MLP neurons of a small language model. Each row is named by its layer, matrix (gate and up: input weights) and neuron, and shows model dimensions 48-143. Each number is 200 + 40 x the weight over its row's rms, rounded and kept within 0 to 999. A neuron's up and down rows have the sign that makes its largest values positive.
After each neuron's rows, "fires on" lists the tokens most often at its 100 highest values on Wikipedia text that the model never trained on; "fires after" lists the tokens most often just before its 100 highest values on Wikipedia text that the model never trained on.

L10.gate20,205,117,262,194,205,204,190,238,272,178,252,197,148,179,173,161,249,181,164,149,207,164,238,218,270,226,171,90,133,176,205,230,208,163,211,269,213,248,230,129,259,143,192,272,231,217,208,271,185,232,257,210,148,269,225,177,209,232,237,161,135,187,208,167,223,206,204,164,176,151,178,212,138,182,190,212,166,227,165,141,195,193,193,251,202,155,191,173,171,167,187,253,216,166,184,212
L10.up20,218,189,223,180,186,205,198,225,200,147,165,144,191,200,182,155,197,181,201,170,235,180,278,194,170,124,212,93,165,213,217,263,210,192,181,230,206,181,165,195,184,190,244,189,149,280,230,239,158,174,211,213,260,196,170,219,221,220,235,170,132,192,184,240,239,220,158,165,261,158,147,268,93,218,157,217,223,219,213,126,172,168,236,260,214,164,171,120,157,215,118,209,222,185,196,162
fires on: "\n\n", "|---|---|---|---|", "|---|---|---|", "|---|---|---|---|---|"
fires after: ".", "\n", "|---|---|---|---", ")", ";", "\""

L5.gate89,239,237,171,222,272,217,192,182,140,241,157,101,219,185,191,241,236,136,234,185,240,227,193,227,221,136,237,217,228,231,239,188,200,156,252,188,206,192,135,260,206,188,177,221,269,172,202,228,132,206,227,200,196,272,224,167,189,204,216,177,181,204,177,193,214,115,227,182,168,209,191,237,295,162,214,211,195,206,242,183,167,209,259,221,165,169,206,166,134,183,124,286,243,204,185,221
L5.up89,203,230,226,151,237,215,216,179,292,215,237,229,162,120,201,239,153,199,229,191,122,220,231,160,212,246,280,220,198,265,216,181,191,245,153,184,142,210,219,193,172,273,236,249,162,174,146,199,161,253,150,291,209,208,193,177,202,159,191,92,229,183,187,196,141,204,157,198,247,195,164,161,239,208,173,200,202,160,157,151,265,220,206,155,207,222,276,133,248,216,166,187,188,246,181,172
fires on: "\n\n", ", with", " During", " In", " With"
fires after: ".", "==", " Des"

L5.gate170,239,190,216,299,251,168,260,224,222,277,191,189,198,207,196,261,265,112,261,162,226,156,188,235,181,218,164,205,194,171,278,192,192,229,203,286,154,207,228,186,233,208,150,255,186,261,247,162,112,150,207,185,197,200,164,180,201,197,181,184,181,253,197,196,216,217,179,146,236,199,198,195,146,245,166,231,252,221,166,187,157,200,199,280,203,188,169,134,201,256,218,254,181,211,179,198
L5.up170,158,167,221,179,284,173,234,241,207,179,254,198,206,277,164,215,193,162,254,192,174,148,159,232,190,193,164,178,221,201,179,188,181,197,198,234,151,226,264,196,225,269,272,244,198,274,203,141,196,179,263,223,186,180,206,196,120,202,148,293,180,202,222,203,210,207,206,195,215,198,223,221,201,227,207,318,231,240,168,149,148,193,282,168,192,182,186,168,229,220,149,252,165,199,194,217
fires on: "\n\n", "al"
fires after: ".", " c"

L10.gate411,222,172,147,254,234,224,178,176,265,155,303,161,251,200,260,221,233,121,193,167,169,245,218,224,254,123,292,228,152,152,176,219,233,144,152,206,239,207,211,172,236,221,184,232,237,151,226,284,128,208,220,162,257,279,113,159,244,157,83,233,206,240,197,146,213,213,288,227,233,205,221,227,244,155,157,202,197,215,163,187,244,217,146,170,245,182,249,225,219,196,216,228,213,149,188,159
L10.up411,240,195,190,192,207,192,200,202,211,231,154,147,230,228,179,221,215,183,166,183,246,204,200,133,206,161,204,180,228,194,172,133,191,217,133,208,154,189,235,170,188,144,266,244,215,220,207,194,151,208,263,203,156,208,303,198,143,113,93,189,110,209,233,250,205,203,239,221,137,222,190,173,224,204,160,261,226,214,207,169,227,122,227,191,211,95,256,138,171,146,148,184,148,253,215,191
fires on: "\n\n", ", in", " in"
fires after: ".", "\"", " |"

L8.gate162,205,171,207,170,218,140,200,149,214,192,207,209,106,235,247,156,150,125,181,199,191,171,219,196,220,242,134,159,114,197,148,271,176,155,266,179,194,146,158,198,113,207,232,147,217,186,273,229,150,224,208,159,215,160,231,162,195,281,230,217,222,231,224,217,212,165,206,215,155,145,235,228,239,171,203,296,192,172,165,215,206,166,174,241,170,201,163,200,135,212,155,213,267,216,106,193
L8.up162,150,129,171,253,207,199,203,178,193,221,230,193,195,142,260,162,133,141,242,238,195,205,233,237,291,141,237,226,178,231,183,286,153,148,202,165,166,117,178,199,278,242,174,217,234,156,193,204,116,194,231,192,190,158,258,138,233,269,142,175,158,230,165,306,231,182,205,187,162,245,211,227,257,185,179,262,229,131,201,222,229,136,248,153,265,173,220,137,244,160,165,281,213,188,208,141
fires on: "\n\n", "\n", "\""
fires after: ".", "==", "\"", " ==", " ===", "==="

L8.gate253,202,183,186,188,245,301,260,219,142,292,167,209,155,160,196,226,229,175,226,259,220,153,163,133,182,183,187,154,190,174,247,162,207,196,205,226,218,170,277,128,182,166,176,206,201,171,223,187,160,219,213,255,248,182,209,165,106,196,213,175,181,187,163,151,158,257,199,138,206,211,249,196,242,232,177,239,173,133,185,229,249,261,165,187,172,263,160,147,197,114,170,209,233,207,183,253
L8.up253,172,275,165,148,265,277,191,142,201,177,147,178,189,262,211,199,188,141,84,239,223,108,130,153,220,179,177,197,137,207,194,213,159,155,185,240,138,204,228,266,217,197,257,205,197,202,135,138,195,145,187,255,146,183,258,175,208,181,200,243,254,170,182,252,183,107,274,266,204,154,261,242,200,152,263,149,142,162,199,145,177,218,231,196,193,239,192,169,201,158,246,200,219,201,210,146
fires on: "\n\n", "/"
fires after: " =", ".", ") ="

L9.gate28,210,211,204,244,255,217,242,269,187,214,124,232,182,210,255,201,206,187,126,135,202,259,145,219,266,186,186,149,219,128,257,165,307,228,159,200,204,221,192,149,213,199,171,187,189,254,160,189,203,193,223,123,199,197,177,231,171,224,215,148,200,241,169,170,196,224,156,155,181,303,208,188,213,154,229,215,278,130,188,160,256,181,122,214,210,154,280,136,173,200,201,202,241,146,244,281
L9.up28,185,226,125,184,181,221,193,224,189,270,195,230,172,176,199,174,172,126,201,251,236,194,228,209,164,248,137,276,208,235,100,116,260,165,188,251,220,175,236,182,201,176,181,203,199,169,152,169,171,138,162,93,238,150,229,197,194,256,233,140,224,257,227,249,152,243,187,148,196,215,192,179,124,158,170,213,173,166,216,203,230,217,175,184,251,225,167,162,200,276,197,189,225,217,175,218
fires on: "2", "1", "–"
fires after: "–", ", ", "021"

L5.gate442,237,256,191,206,186,102,245,139,100,196,179,193,159,260,116,152,157,206,198,252,237,181,205,176,185,122,231,233,198,202,155,250,255,224,143,171,180,144,153,234,190,215,232,208,228,174,210,187,248,234,171,221,220,208,161,224,184,150,183,158,146,241,146,216,261,155,208,215,184,162,209,177,217,165,152,198,219,216,147,221,148,240,249,188,229,209,187,201,119,251,205,229,162,171,278,123
L5.up442,258,172,224,226,149,198,194,179,173,218,171,117,127,236,270,299,219,247,240,199,145,136,150,252,173,194,201,189,240,199,190,177,201,182,170,199,177,233,186,198,136,203,164,219,203,201,201,174,268,181,147,181,256,166,159,160,194,216,287,174,115,206,185,197,209,171,198,179,162,230,170,143,170,215,203,132,180,178,189,170,215,187,179,275,180,201,95,189,184,204,200,163,337,162,164,187
fires on: "7", "6", "5", "8", "3"
fires after: " | ", "1", ",", ") | ", " (", "_{"

L3.gate280,206,207,186,124,251,223,213,111,142,146,205,188,229,215,171,243,236,226,251,244,192,157,185,145,187,236,262,209,239,239,235,194,165,149,193,238,203,171,261,257,258,287,187,149,178,165,153,192,264,188,178,126,277,193,171,215,143,166,228,150,119,192,146,105,262,227,254,230,255,189,201,167,266,153,209,203,138,212,195,227,206,168,255,133,224,223,216,249,207,182,270,234,245,200,157,224
L3.up280,169,288,182,173,191,242,174,181,219,128,277,221,213,199,227,250,114,147,257,211,251,233,236,186,238,207,229,234,203,165,199,198,204,218,247,240,251,144,197,215,187,174,117,216,229,206,270,200,212,202,171,161,228,224,184,211,157,224,160,115,232,228,186,163,229,249,177,196,212,119,173,187,226,120,235,221,197,294,211,196,183,214,179,160,227,206,216,233,170,274,195,294,220,195,200,239
fires on: "8", "5", "88", "7", "87", "86"
fires after: "1"

L3.gate607,193,198,135,209,156,237,237,175,212,167,228,192,219,193,147,230,156,155,224,200,159,230,163,163,120,278,229,217,171,230,265,203,188,245,230,195,132,142,224,198,210,222,229,219,184,231,212,169,159,198,171,179,258,206,160,219,221,222,220,193,175,195,155,153,187,174,162,242,218,183,141,212,163,189,186,181,190,214,167,232,202,276,226,202,240,277,242,233,172,243,221,243,184,276,236,224
L3.up607,171,135,155,115,195,215,112,167,208,121,213,89,245,244,191,193,213,135,204,147,202,267,157,244,189,195,212,233,148,193,211,272,214,209,219,190,194,213,207,226,170,183,185,203,181,151,180,155,249,185,153,137,213,183,242,214,222,243,261,242,183,297,178,155,238,200,199,204,234,168,172,202,196,195,222,203,159,202,232,200,218,234,211,107,211,267,216,189,222,316,288,144,268,223,222,154
fires on: "7", "8", "5", "6", "0"
fires after: "1", "9", "2", "000"

L9.gate600,196,173,183,200,200,164,224,195,168,173,208,186,144,220,205,204,148,108,180,170,283,198,219,192,173,127,185,202,130,193,176,266,228,194,175,198,217,225,196,210,215,182,152,160,188,160,214,249,137,224,316,204,204,225,122,131,137,212,180,193,168,227,217,234,179,168,245,184,232,168,218,156,220,177,173,232,153,131,200,143,217,179,205,256,158,142,132,252,200,211,126,264,205,142,193,217
L9.up600,199,114,175,192,207,210,235,172,218,143,227,186,202,113,159,234,150,145,143,155,219,221,145,214,198,207,165,156,155,226,140,240,251,213,169,224,195,258,278,211,227,171,211,116,166,192,200,262,161,175,219,211,209,199,182,230,191,214,180,226,160,223,283,226,206,221,210,204,140,173,224,211,197,158,159,156,161,202,225,164,198,179,248,238,156,163,180,216,217,197,197,224,212,100,176,148
fires on: "\n\n", "|---|---|---|---|", "|---|---|---|---|---|", "|---|---|---|"
fires after: ".", " |", "|---|---|---|---", "\n", ";"

L8.gate514,173,197,186,228,289,168,198,186,249,225,204,243,148,238,218,205,145,183,142,214,250,121,236,117,175,204,251,226,222,154,237,182,245,226,246,243,212,228,170,183,234,126,219,216,203,239,178,220,193,222,149,207,224,250,209,272,235,170,250,169,185,246,155,200,179,229,193,186,207,184,240,183,125,238,228,209,244,217,218,209,208,200,189,280,239,135,181,195,98,233,187,243,245,160,212,232
L8.up514,212,191,158,167,188,202,214,162,267,215,213,189,251,175,181,161,227,195,196,243,135,229,217,203,184,151,156,265,227,231,181,160,215,224,183,193,178,305,195,161,231,238,181,255,227,217,187,242,192,195,200,162,170,233,171,165,143,185,241,285,205,202,243,210,181,157,166,270,177,206,187,263,213,207,155,195,275,186,130,173,183,166,191,132,213,196,201,165,231,265,193,271,221,236,176,182
fires on: "1", "2", "–", ", "
fires after: "–", ", ", " to "

L5.gate606,196,189,205,183,319,187,272,149,217,244,160,187,211,229,254,199,227,119,140,207,104,237,165,205,238,184,223,219,173,199,143,195,200,171,169,134,118,229,174,208,245,189,252,132,181,171,171,191,103,182,206,195,176,140,129,203,209,217,171,160,172,180,238,214,125,172,274,142,235,146,198,240,196,231,118,206,198,89,228,174,218,221,218,216,151,177,182,144,158,235,214,201,198,221,180,228
L5.up606,214,159,185,218,290,264,185,205,230,218,165,215,164,199,201,194,203,142,184,174,136,167,134,173,198,236,204,220,230,203,128,251,154,170,197,225,223,261,172,210,205,220,235,201,161,235,208,220,209,272,276,229,168,207,165,212,123,187,139,224,121,191,214,201,214,207,238,231,215,151,181,209,209,206,159,259,177,175,222,178,173,271,199,171,201,124,205,124,176,119,198,233,224,157,166,206
fires on: "\n\n"
fires after: "."

L9.gate548,160,218,198,223,176,220,201,230,215,237,215,165,167,202,158,132,163,192,228,213,272,200,190,215,218,160,225,208,136,199,331,172,185,140,198,198,237,179,229,189,264,269,195,266,145,208,175,190,150,199,140,187,312,225,95,211,218,190,163,204,269,181,237,190,212,237,225,189,225,197,225,276,165,153,221,213,106,156,162,235,159,213,165,238,222,199,195,165,249,193,185,183,157,124,198,229
L9.up548,187,194,208,148,211,191,209,190,213,167,191,180,204,176,198,207,169,184,233,134,226,285,148,175,192,193,169,205,158,184,231,200,206,192,215,287,238,187,145,254,227,173,214,183,168,235,152,217,141,192,89,204,211,208,159,222,162,235,172,236,248,136,198,230,251,193,260,226,159,178,153,200,204,184,164,149,154,144,200,208,155,193,212,205,258,155,242,197,210,177,126,259,142,225,127,182
fires on: "\n", "\n\n", "|---|---|---|---", "l", "|---|---|---|---|", "|---|---|---|---|---|"
fires after: "\n", " |", "|---|---|---|---", " % |", "|  |", "G"